{"n_layer": 8, "d_model": 640, "n_head": 10, "n_kv_head": 10, "head_dim": 64, "d_mlp": 1280, "vocab_size": 48952, "activation": "geglu", "norm": "rmsnorm", "norm_place": "pre", "norm_eps": 1e-05, "positions": "rope", "rope_base": 10000.0, "rope_fraction": 1.0, "qk_norm": false, "attn_scale": 0.125, "bias": "none", "tie_embeddings": false, "parallel_block": false, "init": "uniform", "init_std_qkv": 0.0235, "init_std_o": 0.0, "init_std_up": 0.0235, "init_std_down": 0.0, "optimizer": "muon_variant", "lr": 0.00677, "lr_mult_o": 3.0, "beta1": 0.9, "lr_head": 0.00576, "warmup_steps": 200, "schedule": "wsd", "decay_fraction": 0.565, "decay_shape": "sqrt", "final_lr_fraction": 0.0, "batch_tokens": 131072, "seq_len": 1024, "doc_mask": true, "train_tokens": 1407000000, "steps": 10735, "dataset": "wikipedia_en"}
MLP neurons of a small language model. Each row is named by its layer, matrix (gate and up: input weights) and neuron, and shows model dimensions 240-431. Each number is 500 + 50 x the weight over its row's rms, rounded and kept within 0 to 999. Numbers have three digits each. A neuron's up and down rows have the sign that makes its largest values positive.
Before each neuron's rows, "fires on" lists the tokens most often at its 100 highest values on Wikipedia text that the model never trained on.

fires on: " |", " and", " 3,", " which", " 5,", "p"
L5.gate291:531481473520495560435456499502511535547455532590420414540481523486520590460515470502486527490481505497442577486489512491568444480444484463470512504458478548499431465478429386531441526458406498448569486511516530552453441556485496580536466519528364514425458560430459547546515519557496403554468503494449581530488514651483619404501573491459518547501490484480542603421481521482491602449457487620427480450569503486530523497440514495555525352538519504382487507472483514492528542538538546446652502458553535472441577503460519485488531595532567514494520438512435436532497519516415536477
L5.up291:497521498446387555422493448488425520434551502551549454589463489467510433441468442482505532525458524482529508405571548456489506457480502553518420531552521497514494563478534541542474483549452541524523466564457379479568508556505459545521526520485527503507536522490510578486560495549497463466524491447478428437460391450419508527466463515458492522518439394449463568591513464560480556436477537483507498445538506534420544466505591501574508397506511475520434444528512525510523474578542566642531546535572520471555501457527448415562506408478520515522465406448495556472530599493487479501

fires on: "\n", " |", ";"
L5.gate1200:436524452452470475519501402525600525496587478602452486507504506459499495537509581479528556486496477452471524525482513517415446472494544549578488615460498504486556494407413474610402486454544497441434514448500502476567529476523535539451457465543553459537559423504565530554563393543518514556534497462566514508565570581414421511485481571400466521606522571521613467557491412558455479437537473465559424553491535550439588487488549473521505395540439502460512480553547583498480537482473447524430464474509564395452490500529522505520543533499503531470516456513479424539537475518482444498
L5.up1200:474409505505483495489570447482568550457522524570632567474531507474566609534401514503485579454501495485440431509506496465405501492539562496454418570521522510519528460475567583626523477515568524439490487620464502471602537591516501516474478505517475545499549493497578551499555457518497454474527568553442473552564455527491446453491599587468504513478434456466471493371490521547486544475562531390505431534486531506503569514432555408473506476502451489430583518549494551509429485590501461468532443565527515498457561533515536509482458491472526478520466486525487390498473423502433447506

fires on: " the", " a", "\n", "-A"
L5.gate1066:484529418510553477488406513539488543562567473488570507533518495477512441609400489505567456420456464424484491517459561604492441508453421456550480503545415540473549503471449558560425501503567518448420590528447501527554562500485506458498380526554424541478503479523498520522543546461499412546462468476480541525560520434424463519527510461534409476501493518460510496504493474373509583382535551432526491391487441510466457535482546507549605511434448472500462461527617483579538460527435463561576557581520592478486512529487512506482563488445501532539507413478419523426436466551556539500
L5.up1066:528603509484507613585407496499459530530586463593608537504489493415566471407495516543526517481585408480515449531590439415565545437600549455521487538483423410570491525502575467574519409522519484489518512403548435388353571541520481581483515437524529449555523511517502477428508450536515510570472518533481422457536427491502425496556476503400522583383437614462448515407463538472559563446556515449519471477578552422408475492547548555447503472480518547540533451489488403528548406599417455564525529497487638480518507473497608556546467555465632508367428420439489488514571401434480411430

fires on: "\n"
L5.gate1139:545477570585467580443537433491503553501535457528484501467465456610542542441621528391408586478497581558548538521466527488533486539493444591489547530422532437509488445490559494435541529408486556443482467516533602570512444465670513496498500514528532467579554543491489509570451576511478501558610514586485506447505450497497614446550452576455452494431488528532528520456494543504475447490505452413457454464527495485540563511512490481519434494557472469497437491530484467468548430506542453577443510443495540539559503539507573397559445601519519473449499507444461546512487436444428512545
L5.up1139:483478522542486564415504461533469504435384487417541442511432507395500519439377542479561438497450515528526494391510515520509482518491436557420422461507413544448569522481500461513501559504517575434555489398547499407553466580464438538423487510420551484484512370474445481411509525562487477517514472457556577532552509381552502499554543478469554441475467495498529561520534467533533475473498569484445411479534469495593481519474518472562517526505514441397427576472505504494526467567456502492446515421577544485499403562592458578503465472519488535537506478428455509528465551468453508561

fires on: " as", " ==", " |", " ===", "=="
L5.gate807:502532496517578476444419402444509462486505480471580477608506463547468481566490465593476451568513474475517528559551564501477447484522540381515498517494550535475535494488566514517491496486528546501479553528456494476454443541443515503529457475479528542505538367551519533529582457517567541541590569449518455520442453509511459472411442521536460564519532504506468555528478443430507503518470625545579524535502478444434471531551519514501520512456472460439518459496478450489485431439453497383561588519550522519499499488527449474537494504520476539552424527558549532417482541494514520399
L5.up807:496487563476517412571471437476565427592522462556433458536468587488529548489520542537447450493484507540509481483531450485472521479528490520461564461403567466613525488506481451423446439445474454481554534547530572471476492421497483498467483547541447467513521388526504482402568543423451578487517519473502398486483553461494496571449508524608412523571499524551384404565473397565485477584599473475431570544548471456451513584458520503412495451507456520472559458517353512494456593493526527357465521532535516486518529447484513503460551494491405544440512435596550502535526515534470439546

fires on: "\n", " was", " is"
L5.gate530:415474494532512566481494509530504528494503437597481569485523519589533434486505552494489592488506615465471506536486530590434475520553528438478448423506571549465521487506405458450486528614477532489499463439523480576510483529479493573498580568540455618397491487524378569499517502544551526519530505510515593672515470545520553539560455401511495567484554526521420556518540499474422534526509573414470472474553514449521483472492565494538391479456480521465592536483485473445455522485534456598494460480486474535477509535460516460514460469453582574488542545452516473390491511528454407523
L5.up530:485532500482458429455523508536538367462528423478516488530450479475451483529543474335569457551572495432515515515465403497495525414426432525511454490446476489526512504506601491574466452539450423490446469627582451400434585367526558493548583508500594479532429443540489552583562605430502512529517489519491405411443420436519501446505495633558509514415515504567449516584496516535532395547517583530480529582592531568495514479526406455485521467434524461539515451541441532507476426461439533526425545499531506536566521534569532526474513515521475472498465480504483514435506558387509542583

fires on: " a", "\n", " an", " appointed", " -"
L5.gate732:392520405506554559507502515502466496434460512551455580527472475547516532486505471535563452469499472455477416558381552440581422383501439470527607497460565481467452456473543472467529546565490491454482548472465472527469366413490544543491428485350469532513525596513432467573471519503494649512437559491546632566431503487456485554593571543507518512524506379456427462512487541493465501474440526471512453489361522403416464507519457549449458470529573481534491554447458422551568476453510557511378531547487453468418509525513442497468517500444525532543502573505535508548396540430586473513
L5.up732:502446512472545435442496437504478479599484638481621449426519537564413479475522472507508513510453494488540498521461446593432465528533485485390461462460520454489585458650536461452486539451493521500513534402408536484522441560558450511556461475516485489524525493534530526586489503599574453482486532448538583537488550497487445480459444505540498493514449471504438562480504455535458520493523489487503484470454540502597386523516517498513503488567513426567434420530520519480593508513469420511528444402594504488526510527505546501511599501530453480520478562468525386377501469501484417518

fires on: " and", "-", "),", "\n", " of"
L5.gate411:561467449519535506466563625577574518490516479549647528475512488493540440433508469555476472627504555551457500545479537481515524550402445541535485552451501460531464542550480477582581502551497554451445485591471462438490537514417441450538509470483496509557530630532548483543448475541543488448488531552524606585493477551489522432479563465417520542514430510493531528424516479508487378502512534468495502578528434531501479535526542470481532509502418492450474526478574512361530585521496448527468490496511512606524622497449479474402524519559557569515537566537570518439577456465519418556
L5.up411:482471536516541529444499550411525506463503467410518502541494515575480446541513481492443470461469501533456439430436569580477495446469388496416459539487509466447460446458547455443430426479470499446518553590591420524534507548557505462490530435490439546615541490491469460471543411538511508488470459569519450539467599481526478451505437446426519526563531470421419560473533474462542491480514517489546443468486425476477513585522544395489544483508547402421527564425412514553457500536458528472431527513554479551572541489393463400482418563616530521528511458606481513472564490476553513514

fires on: " |", " and", " as"
L5.gate622:422511473473465525438548535480490592488517432485452460523487489450476482467530529506465481600476609512576464533479453537450599515525570457507530405448442508401528446481487411490526430505460549540443552550552460416473581431453469504482534481525505475452481533489372407555542560521560489505573532466494558428533482500533488527473456411479534522408521489434551530432484564538497502536489463578350527470519534478552602495493470538462520419535433503526613450526491619532527531554449472503461540523495530424550511553468523518416600463444546463544412519518560483548470535552532467526
L5.up622:568538535549399473513476500611526482521517523506487462558484550569591517451451409502485557463519572548510411542438533467567463527571491546491431462557580539461505519580492442545557401571507484588481440547440477470417442518483501516461513435493482533543519460582432499509527496497500490468476430421476525473456544465484460531517456514514481537453537444593537468476473571442477452522568439575553542417534503497536474388556570407515556578503527524493535466488441511417515556505480448505506547503449509559515590593649521478398549525470449514516472477506453494437435512590514442532

fires on: "\n"
L5.gate358:384547435404581554514479495521499540554456523459442490541509408471498557444539604452541409515470477513386443449449512473536562495514488477428521450470494484505448508425583462428423475455488563444530422526491466459424466491478486475475534498476458556509473463513495397491559552476548573496555449518439443468529495569450483396510446503568502462499456505501416538506515528533454577538499455550491447455536546466474475600515443490495467508470483542506461519533427437466447540576550523615445465495476518548491439510472495425597523468547554572505544540480528545600554481511533530427
L5.up358:537472568543551527473574613508463499473572496518562581525569507426510563560527540534521497559668519510518578568508536516535501482498476561461517466490480429509496488466470439469496597419521478394501507509528516419395539441477589574547421541508537439510432499500496503569475535425401500526516441438537513408547371494589488428589482574478491454528471443460561480558619488510506508537540488473447523340527422517482526531563557510525508505491493471471463466544412429469472531533427515560509475443489436544536563492495452547514547486490556511513560420450569611414438532497468477455

fires on: " |"
L5.gate524:451564576485523447492484575530516469566486514516548457482526497453618497466487488502481531492577542499507420437474445465455496441509475444403546413526466455446574559395519420580463538497508494478419508479480533511557522414464405574436575451564498517426547459517403407453554447378464467515549479481486544566539508445473562500538545493539563579447571514480569402494541457380468525483488475472486515445535558443557544527438572383558460431444465483547416500503535537511519482464499536461490568486617548559520619598444597513545506528524519494490582487476520446515437489474643523448
L5.up524:478483559494559513495500511489518537463457491446459483413539456559524450452412506536484376396439521399518553496557547457500563416504459412461582487478465467374489592519533564590492530437482582439368517454522576497523452497451532558531525521484481502436561493453509588611492569533520433564467492446540614467535499469508517523524535476528511502450500524552540527516521420428529563485489566543574579618524461366558494521508484475437488467474428551570434506472476521575531477471519525571518569555549532490518540619438510464443521509416444486421536477500493462489511421481583475450

fires on: " and", " a", ",", " |"
L5.gate713:501528445516526562526475590480473509489429471538512461551497539553512415442539491523456476457494417478538463423539595536518477484503486473492555507549493463491581457542521542508583461511514507508484516600410565558447530466525559465471433444500470518500420484572458478411590498504473532455479528527555411433523503445515535531524494483550528568434435412624455454457522456546474454520469460469410479434544549619466457549554495504448493496554505448466537407478555601525533468487417572544503482493496641532644509563478599473527501471518541476466460493483437518560446581518542533528
L5.up713:537500601473428505555487576466637472548463455500488491496468508504490525527380510580444480491496410427454474492554474473520510555494452446564611603489433473463526527536460477641561410460458543580463522508455422473469481521526522459522447482437385543523526515495472442478548478496486427508446504526501538570549524499394443465475460502417517374463581506574495490469546557535484551456395586486420534532468483517503512520486492584450540490483440442486469562511508583490520526477468475519475505528520489515598529469559475522513533490473517579486523505487525499535556405497437540563

fires on: "\n"
L5.gate844:499485528552467416434634513557581538615452486522469551531551402503502481508523546478446482447490579492441471485555505522460528576468510555414463501442587539576475577510467461400514558474504488489489465558459385488637521553481481500482467430506437405438551452503532465463522383433537551463602472499530455570444525485523465410506547429452495548597598483507504565542427522507473531453513478459428511491534440518469429527588453495519437561490485539446552478490570506487560482462561471580554517423491520504576518529517551455505482508419435535508593518487556578467471448537400420507
L5.up844:450638524565550433453525553531469507510504457540509547452441464447486510501590463513451387495548495503501559517550493546480502504522407464466559515497565476529514534469496520520405488493482522505542495444452449523515599421474530531478550524475489463456558464506429542433488548474500476446555494575537485510475502408555597466499515452562522524413461470494489415462469522471506492470415473568486345469506515414486577614523438419452532545499395517422446536523463548483411427574473516526488461640475499528537503562593510491445413441480541484512481413480465526539407445555518488551

fires on: "\n", " |", " who"
L5.gate370:527486549550488510551525477496475472571462386364438480537541429518525441525479530496548363469509461558496554586551457498518432562564477430596473417500486407482533487554502534480420507480455499504483485499502454463517561561501540559487543431555481541490439472501536506395549506603497437483534546456536441434456449547437522442537576493499579502480602486484580577595523574513548521438490527530496538446583465487546499493574487450463534501547624448545450524496541558445519443467481461441520555447595542424475443438464436462536514502490478500495529445548461445512437448545480502500
L5.up370:509476489405431485431526501473498529573524449559440499488490498542619427457472460522510430497446464534498546528557455557552531516427532450531600434537469460511477505410478551513429497641455479529483557455509493482454515488570463538499498528462478466578461488536472507499509486450567436515544457530429464532458623555550495395452576436524432443590429520424491384475431600593467462489583487602475483466552497471560450528425447454468468469515547463531444464466466488586465483449546432488495513575512505516562568556522633453495601515538532470455524517549431453526544497546438468511

fires on: "\n"
L5.gate84:553479518476528533442552509495513522543442488544502515402620476483525477494506533461511513566486480495462524584535502546496489500520495460428544429500493546425504497467474396486458527480442526444550519457566403444395549453543445478511582504600534503477471485597553522535502607432400594551506434474479546556582482506543492423482539500321557483489496604534483584547525549513484418508551482455455460522478500531391551500461510512492465482427481466484506535407540520555585492402520486557509538469559437522502413588581524498378541377430494505418448500559537480432501448483513483535
L5.up84:515457456625519490452477526529450447508510509537532579438439481517582584471503544525410538584441506457466503486476493544404450626491556546396535557516504474500562500446515461532516554555517471433470440503473593511460464567497600571481492491462463548493460502454479403477579614492477494511567444456486485509552517494585553481528485482524498451603487516494537485527522451421560492568481451499525508536549425537482538490582449563509505481402478559456459491429446451493454565488546465509518519517461573533468486554538450454536586599505534586587542529415498581535489490487459530551

fires on: " |", " the", " at"
L5.gate1233:565532411497522571540526586413500507491534428533547494547523550438443469523470476527623482466584467521554517505540545615575551508465483546512563599372565507490478546425516527483537551469536453557440511523582535629513491509460557558464628485542559463469556523410499545506475457595531517531670458514592597518503505474524496477433512528550539512531492537457578530536511525532521503534535535434496448447525517546484441448544484429454469457548443513450573461555458526534500502610487532552427473499556486484481503591480621444549445546600536566503530456544501604509444464423503531511
L5.up1233:505529514545495508382480584509526490541484451427537566559477405553490582468456457504467497516493432561429508404511503489414469551508525502501409416513513419531458508438504546441587426571515439471554462477495498539541491391436412505528503551521443469483455500506539550524473550521495433413519480590480441474598531502533413487577470476522454557599543482558544602485553485610466538549384458463523437577544438499432490497517527461519612380607458474499438582593479557551510568545567458436470425509516496519472505448465509505436486499505490451490422457486472498375552539432490466363

fires on: " to", " |", "y", " not", " named"
L5.gate689:465430523570488550422477512437538631580480500505408492513469519440556470560447467432361517493527517449537504480479565497487558532469572457478533498573564540456546560482507540507447473532569541584548516514539505522575478546494446545516579411487478547517637434549446423478565580514528503677471497542542506449422576453494438479520445560537517511491579613507500466525567476459482501516515470491515476474605557415482466412428514442507532376555457463486525513474551517439472538533489519462481570497521437502350489446574619561429472386430461544511510564475449458537483566493428439534
L5.up689:626592527488520421519588498513505610533520543531491466524521522447467574344556499548506589496459504438526490500415450452475482533550526474453491425461526481519494481540598453528414523497515482563434553442471485552544527496550598485528467550508594508415435485481445481462574530502503558573435497442486445536446523442467396525523574515496450538452550523370528500449520468566474454544463513498466539494480516525455556528425510526541555462447484499483488458541580494536523416490482568476442501377453542522541560502497457526559533523473412495513522456499490500487514534454471466585

fires on: " |", " as", "i's", " played"
L5.gate1011:482602450489503556496538483496538508488481469526431437520516485383463413485495440576413403461427477543440475444459514561464522538485491525395408494579519499466554502516624544467447475456505486534430478518507489522493543513465387491508502463499479502523433508403508520579404520477619483544534522442500532552471464422531557565502524551340476466498528582567562518463491402426529469481561453470497521529488612554536485477473577489496489464447496443513529539539383514390499518556449418464465446371488535492522483529564578545411501552528444471499476575437550564499429436542607528472
L5.up1011:584533452598494598500518534533539499513490569543472485562464563427446444522479446546373451516418405556527495461430456527490567496494478486473479501442549510510596573500614513565449436547487438560459477446559453525487451498487474466552532480487493458541504502475504554499516603475514533563497477451504445501378569504529485428433458640499520488501493499537545514463433524434453507503500480462458527476472502573453513530540535538414447464519547504540555479510364505429556473543558453458417459464519556531595535521518506402496603515468436530472475526510471444453438506459605578545

fires on: "\n", " |", ";"
L5.gate916:588483489520453490505475552465501547583474475548464505506563470445576455517554436447446503608475512565599539477478561437482518513481546527536555486519563455473541489508578452483529477509552551480489512495433516561573455441491451553438545437528527548469422529502549489502499563521494532484530563494536451459402478484507530529427557480484421425516538528559476493573336435581496477607469453512511477375464444572500401451592612550481609542535527465494462464513438560525494491425535583412486555463465578522532534543474508426450562557441528523488515579468554436500454602524539496508
L5.up916:343468530508454438520524548544554488592524479426502589551413533489598473452519579497499578462574484581534476481508446430560537473502580404417489505460469498524537454520398499514542474466568494524584470485449450471534458591600482536537530434481549536558480483532375449514499456526585469473637430486510522626466487470474497533480495567461584517575500518505496377507493486525520464561460491519526469362531570559484463494493522512429482475530517487506459529518407520468534555561472575491474474535545594446479493462546465443549496449482502499514497474481443402439489520451546483522

fires on: " |", " days;", "\n"
L5.gate697:508537418488487537513435504476462503518469537474606460501492480521489503502457456464474537575541503564541464446577463494475514459448463489498514411494512504506448521534590529479471477459527480461544560487524585362480522590519490463439478536490484488562520534485525415482435540553406435567468510473526530461441469566523466493582507464551559538535531497466496569528546456449531502509454460427522437512491580560460503576446546447489486490530549476516547483508515471426508505506442562545443586481489477394520531556477478463635604544467490475524410509617487518528536511383454515506
L5.up697:592457494532500613554526490465535498383472464553558528530558527578520564483572513467498568476445418547458416551486563516484468457496598461493553483502442461524492564488530441520429558553428478480519477476494485566565443509496471490479527472449466419529506487503541571438504485616465496459554553512462569473474481521420511499519477408484467375435482553484457485498482555436498521482412454522451461438471495513590476535510547448518412562478532598567509482584468498493551478465470493449515501486451416446407420599553472461455539475489458566510512470518491513502480526473467557480

fires on: " |"
L5.gate894:488521435485540556531392600489486540481547485464448450484521562528537522572513571519532489476562463484568489392519528532462516528458527546534481448448372550548496437420466509544522554521540455454433528470501579513563563586482492531447486496567549508442468476482541494625504501434507387572491493466511533562554515386469386443524493509537521506484493445597548529537558490540502481433556473515551603441501512508461531499551508525515523433502486560644451503488572513442508524551487523474536399528554500484447459527442409517593533509490518413442439481507461562498528424574475443448
L5.up894:534501421503500506397439465465401513463511505496423510477556458497556506501538537501444489536437516466502454479484524468488526569520552537441460511492521559505566559500434501397419460449482536344451496495605487468435534517479503501477487511503520491544511474553481626657496484410523518452440549506548557556527472485444583511472483462520532517528541407416475603539491467504557473449455573493489478496514467539530523476520612481495548567542475516547586577457541591502489475452470518444570472478464453510508511459504487514532454434431436546506482499409530528481515536517517525428

fires on: "\n"
L5.gate290:547503492469525560480530462537529434499604457492543526497485485491382523408445460587537416445516471590446433649490385546509514614483517595503483517424519538495425521581505516433521568567427452531451452463495490571462540497473514526454470459438518489471474480539544561500500538516443488463464593500470566422512520541473580516565527425412560478544461461458533417459434493572463485554472440508462547506476508435419432449551533471470502374493475529473523573489424512554511590393448472526464405553409598490512504517510536460454494508481486515527504475554432597422437509555605423537
L5.up290:546442486512545434471506565430455473430491479552514491562566467464505672583484560494427517566547476510496485583516505519452463518543476526467449450504441507482453520357518503459467562425542529448520514466562502502614519462529515585568572524462555459495458474501594406598418591515506592504482546466504497405515512493603485494419443541559466556593488528460585525432498551494562622473450477469460461461457526564518558566458544548505548500470515565494491498509489475517419509551566596531533434500545572531540531548510441487544536546498537397497467515473491506425475541474538534536

fires on: "\n"
L5.gate224:400483518480504589440483414485452485458486436480513343525433468480534425507484439592467445489432515458457512555454560433468542476529422604511492434546492472492494508478496433479382533584487383529504547416552397487501449451473431403415493497423420437435531496463497522563558499557467541490531502492536455496568437475624451440551572481444454490508494580492390583542515476590462608520519462489417519490469416516500472463487568570537475486490535524459482539514527508515547451517458581460528568508521378420471588489534510480450417553538603629537473483518542587493521496431459453528
L5.up224:531541516526510476534511452499653438627565536437549440482488511526526537445502528479479519534485532454576476559406521572578642536527381503432487469442509525474463492455465499493553463428478468520498547425524402447587489426439508461415487509599573461489480483507492494489547506516474488510508555407548418440522538542545500408471453494529548439440498438464441503404451563559445499532467468468532493538502558478413554507450535557511455551612498565427430534527485653396559458462508407450499511468471536541545564471574573499512431446410520420523433570454473481479501493569529497524

fires on: "\n"
L5.gate116:500578402592537506537403546587516589552485521507523418534554517525479511521519459471570553502515474487471473501398526493468456474402397505528517444498549494527407524508390418462580465474483640493677508386522608460452470578469451457484508488447536516513526554536577515485426450484548548484518436536475465508497422538566472550472514481564526533501461589481543529489524518550540563520507576426528483439446513471429482515573518515592472421579575504538431486462540422526517426484422530473533533419628493543460568606430569459458477577500502487502452472495407505526532455454495535482
L5.up116:471472508567524585553510531509590485421552418553558532457549418524545443562472615448554527501477428506480495484375429511430530477518426507509531549448451427501542433580517501476498500493572544523498501545506494485554392595509494480449517501491552484464472507532546559462434525469549456498474429425497476487486408580521541604528542586501434628389507509491510519504516476541536462628399592433505525367504408482365484474529523430556533503480555455510409532524508503434553487503479503486571483458537513577485574517514418510505487534450580508522528394544458472487510430459492510408

fires on: " |", "|"
L5.gate1150:446527492482528484452516469494468435497463583526517447411534506519501558393526483424471550507515532464555431504546521477432461521465562520459440472543454601521543456577517469463525417578578600360426431516522575503508478473536426451525489489512475576529499496532507456457544461526529560451496500400587529531557483411478523539528394539554521521455552480503525468517605404497548592424582510514514528510480453538476544405552475433583512499529502426469456496518372543425464483508468550489554484399508427495467580520497533460533487449439412480516503520473451440454434479490500499388
L5.up1150:439517520519539521460446469476481529490381519544474432485442515504486504538527577454490471461571490506555364530603483467407476403521514530443540487440464467514458557524461502493465447552496579475511439423513530452484560516461499566500513530510475520528507436629541509527639502509493591540444503467495556498594459447489523576594473506539429515511515536513560483576569423424471503551555440481538512570524547466459541387490455422537567498498492489550492494515466526489475481532469514446607520389545530563498551465497472493569451445481522432459436419455540433560533539584526572474

fires on: "\n"
L5.gate947:468536500497481548511555599516516548538489382494540537515474534557441419389507495459526454484513467489457515518521491550537564467499440469505454546460486478504409403364453471498472550490424501517445485418423531506471404542518516487424471500572508537529597401528555427447559557418520560487557446534539407514595499499477622425545497590470498607468451434482437470423591512467556493420471538455483490479539616448484515607517518560423567458541445503477590542442528556469485418550472461516512469470549535557635473566520470422479511519470494499423479455587413441491479538496550440522
L5.up947:602428496447484425515528414485541530459534520545578519488514504507480539549434562529474411505536472592466548522427468549453518425539556495422470510520482518510475499509406431462400562460515597496562512546501464626547479448430543440490514444420492569580446495585513518474461543468521591449576495559526537514518506399463490516539591558484540567500583537521425489505592438486528508517513556547452394563574392480536463486533487469494506523498451423553462459503513607467516569537496553431340512588495435511566454599448492505457440523484506540511485451472591509521431502574550533555

fires on: " |", "|", " Air", " Goals"
L5.gate129:555497542592546541521507508485483453513416527477410513477470536461435463506555435524490518533516412474560423489491577454400477490576435464563452476507546471455620505445507488546535493541518463497514473534434497460510517418458430568579540483417553455593454422530435467416546528529491502472542588525512488505468491552594512576434621454525451406589474434460499500423504462474495513574533578550546467496544492379521393528549481484504467531512517426488436526461532480513560493544452510449534483469580463471494512485510420549477457547501493591487424491574468507482484505576568489483
L5.up129:501493379486474472490429465470537460538499527459537560515432509508548558475584492453565528504603465476420485584462506441449514529527450553487492511435442516506572562514558508623483462481559585494512426478448483604575409551533412573449540506525505432483483431539530511511522521453416380561524521502471521532514511451463555544522552457550551463502517424484519480486518402561594510555565549470441472509521543482534488463478542452552516543496505623428574565516542515398388477541499466511486546407559496496470561455508515454572454488441522485433485485438393521446408605493445571472

fires on: "\n"
L5.gate945:537461540449449606454540482424579528481489432482555425601569490522411556502484547464426544578523502529497459471443533471436525528489498494518510449438458463478470504485515436428530551492447492496560457523606459482518591530494456485525475473413425530495484497614477395630555457483515479525542460508457440462561595581649520494487512437471580438502501499528564489583456486563450517566553457518494510524506493507537514490521502473624473437551486509503487566491462501478535580529476422459481521457543471372588518534455447454480512486614585516457396480503505481438477488516540444499
L5.up945:512603452573450549428489414533552481491513478562430464482577448565485556516536516525465481431598560484454627552474469528541472492530524591535524529439493601451545505540466526512425600486537609506506430529468464410548550573509392504479527507574551472525431517574433461496507538488500491485531567538487510510498545440525493538418463537543491522516522526458439511532476531484529474511559403489492541506425382427453428493582540442503417493551425562478510566438423450422452489551461564526433515505526458559568543530529510518545603516459498504493469484589452527462543544528470476536

fires on: " |", " has", " have", " had", "\n"
L5.gate417:500508431500564602563483561554495453472566447494528529594514540506544500445555484476440471506506505475548468470618474500472494439501492525475523452507516444460477510454570513538510514548500492500473531507473541461597507579465452465549449476455467492596510524587487539480467503535499436534492567566549508423534441496467514494498489454519545441464436579540489575576451477438451468576505501434507476471413440440499534485495586498542513469469449450483518557474561566497545430568554476424533543480565494420565523517416381479485580527401601587583531440500520457443566441431491469532
L5.up417:557495476448505457514541506603485505448562331481552487528515488546491582527545492513552569450474541455423546534441465433462569487455436549471553491405537465460471506328475420520599517513423526574480504556441489472385451590563495523468476580441511524501538571444455524516553461416580510458548465471498412500522533452471549486497483505509524488442518540436511616419398626454474536508518470555512390560500484454480532510555479474489518493454524509543490569532549490461479420469524604520596509490611488556480577642510342549423536424484477482519567452511550540548583488484539507543

fires on: "\n"
L5.gate1058:555490471517487506554500512530558482532493508473516475471491461531454642581547452541466544477522486582535558557470497440467507441472495483484531477465561468434488480418508479469397504456486476399454514569524562557411373502674457471496528475527566481550551621551559460603505544430461495512518499488482612386503477630509595476425474494559539531470436461381472524436551498523539443487460522482505518524491518457582489557574555510553490435563571567534466496574484518479458534492518532571483530458457579467465564470546494442639538496535497551561554462529341473420504462422490491423
L5.up1058:450515550571519524510562536537435546501514504564458494518561501403419430433428459448542453586601516516522495470395472549544507406505420482548521514494440521508563425558599510507480543596496484473503569435481456547459501508441450473494481574449412474534488536462401491599425533536526499549531526480504463505549385477551546476537420460534487511425570412445578474544528467558473514409496464537429404573506505472430491467561573466520520591542539495520458551459473516401548477443454495499551612522548486365474473519508422552510549558504470519532448561530502445440475513502550442466

fires on: " |", "us"
L5.gate140:462539459509379483491512556381562462498502635542438509533397495438509453489442450459490517508532567429440476478493486521570543415530564488453460485551454483477539525587493567504457469547463434441567456562645371509416560525560538575567427519553497455549604508510531457502561553572496469408493414449536523585484583530471478420489554517493508489471454509503611397523498550512489502445511494501473507423618503512528530488538513501464487468545462547393506493488498514501426589538475498480432514542520561553451495524433468486421522591426472502499504515480533583560470424507449485429
L5.up140:497607448456540487477487537571447531582489483525579503493455569403445497557522532497409519456516541483516463451449527456515431491532406612494448505491377544549600574465513456489543574502496514513393538544421396499495468560547550590453501587542509541552492442436580498511541462460497594521480560512445390543577438429499460572510508565562524513419522493475553549544464554440571516555464503473534601550395474481533553505523544539493489412518507458495509472557491515451488573478536465382523587472480550554494536531494483490558482483529472437458540473550482516522507468505400467442

fires on: " the", " |", " album", " at", " High"
L5.gate1083:501373513424522587435511502533549577470459500517520488527496493484503506486481495522464616577437522550545388512505533471472558543513453555544511461565508451552499526595464446420569518483405562435480511441519490564480504554455484488505583491407444555582509466430434440524550456509578525457456497379548544504459529513566600456585508430413521472555514507483507494535489519580532535484447525504591556428510584540485609486497447521510509493518504537436525515556466591568446516426483523417511471502450415552552426510482610560511535578504445584539489469529489521449429488477532474475
L5.up1083:495489470549513623522492532592549435597449544583444482552429539620557551439373452463642485470469626494582441551461518430459507488454570481423523525495416518417533537537467466582540522464478575467485538556507526403528501475480505491516535567524505433467523544450464462464518429526503573458518480417480429436469583403473495542580514528441525521533521440415467542467571523504497496545450526522591490489526553537526574514540514545504416455548470466557518523606477513472563566359448508493449511555449483406486558576522457507502521425522518431383493479507502528409476486481553524569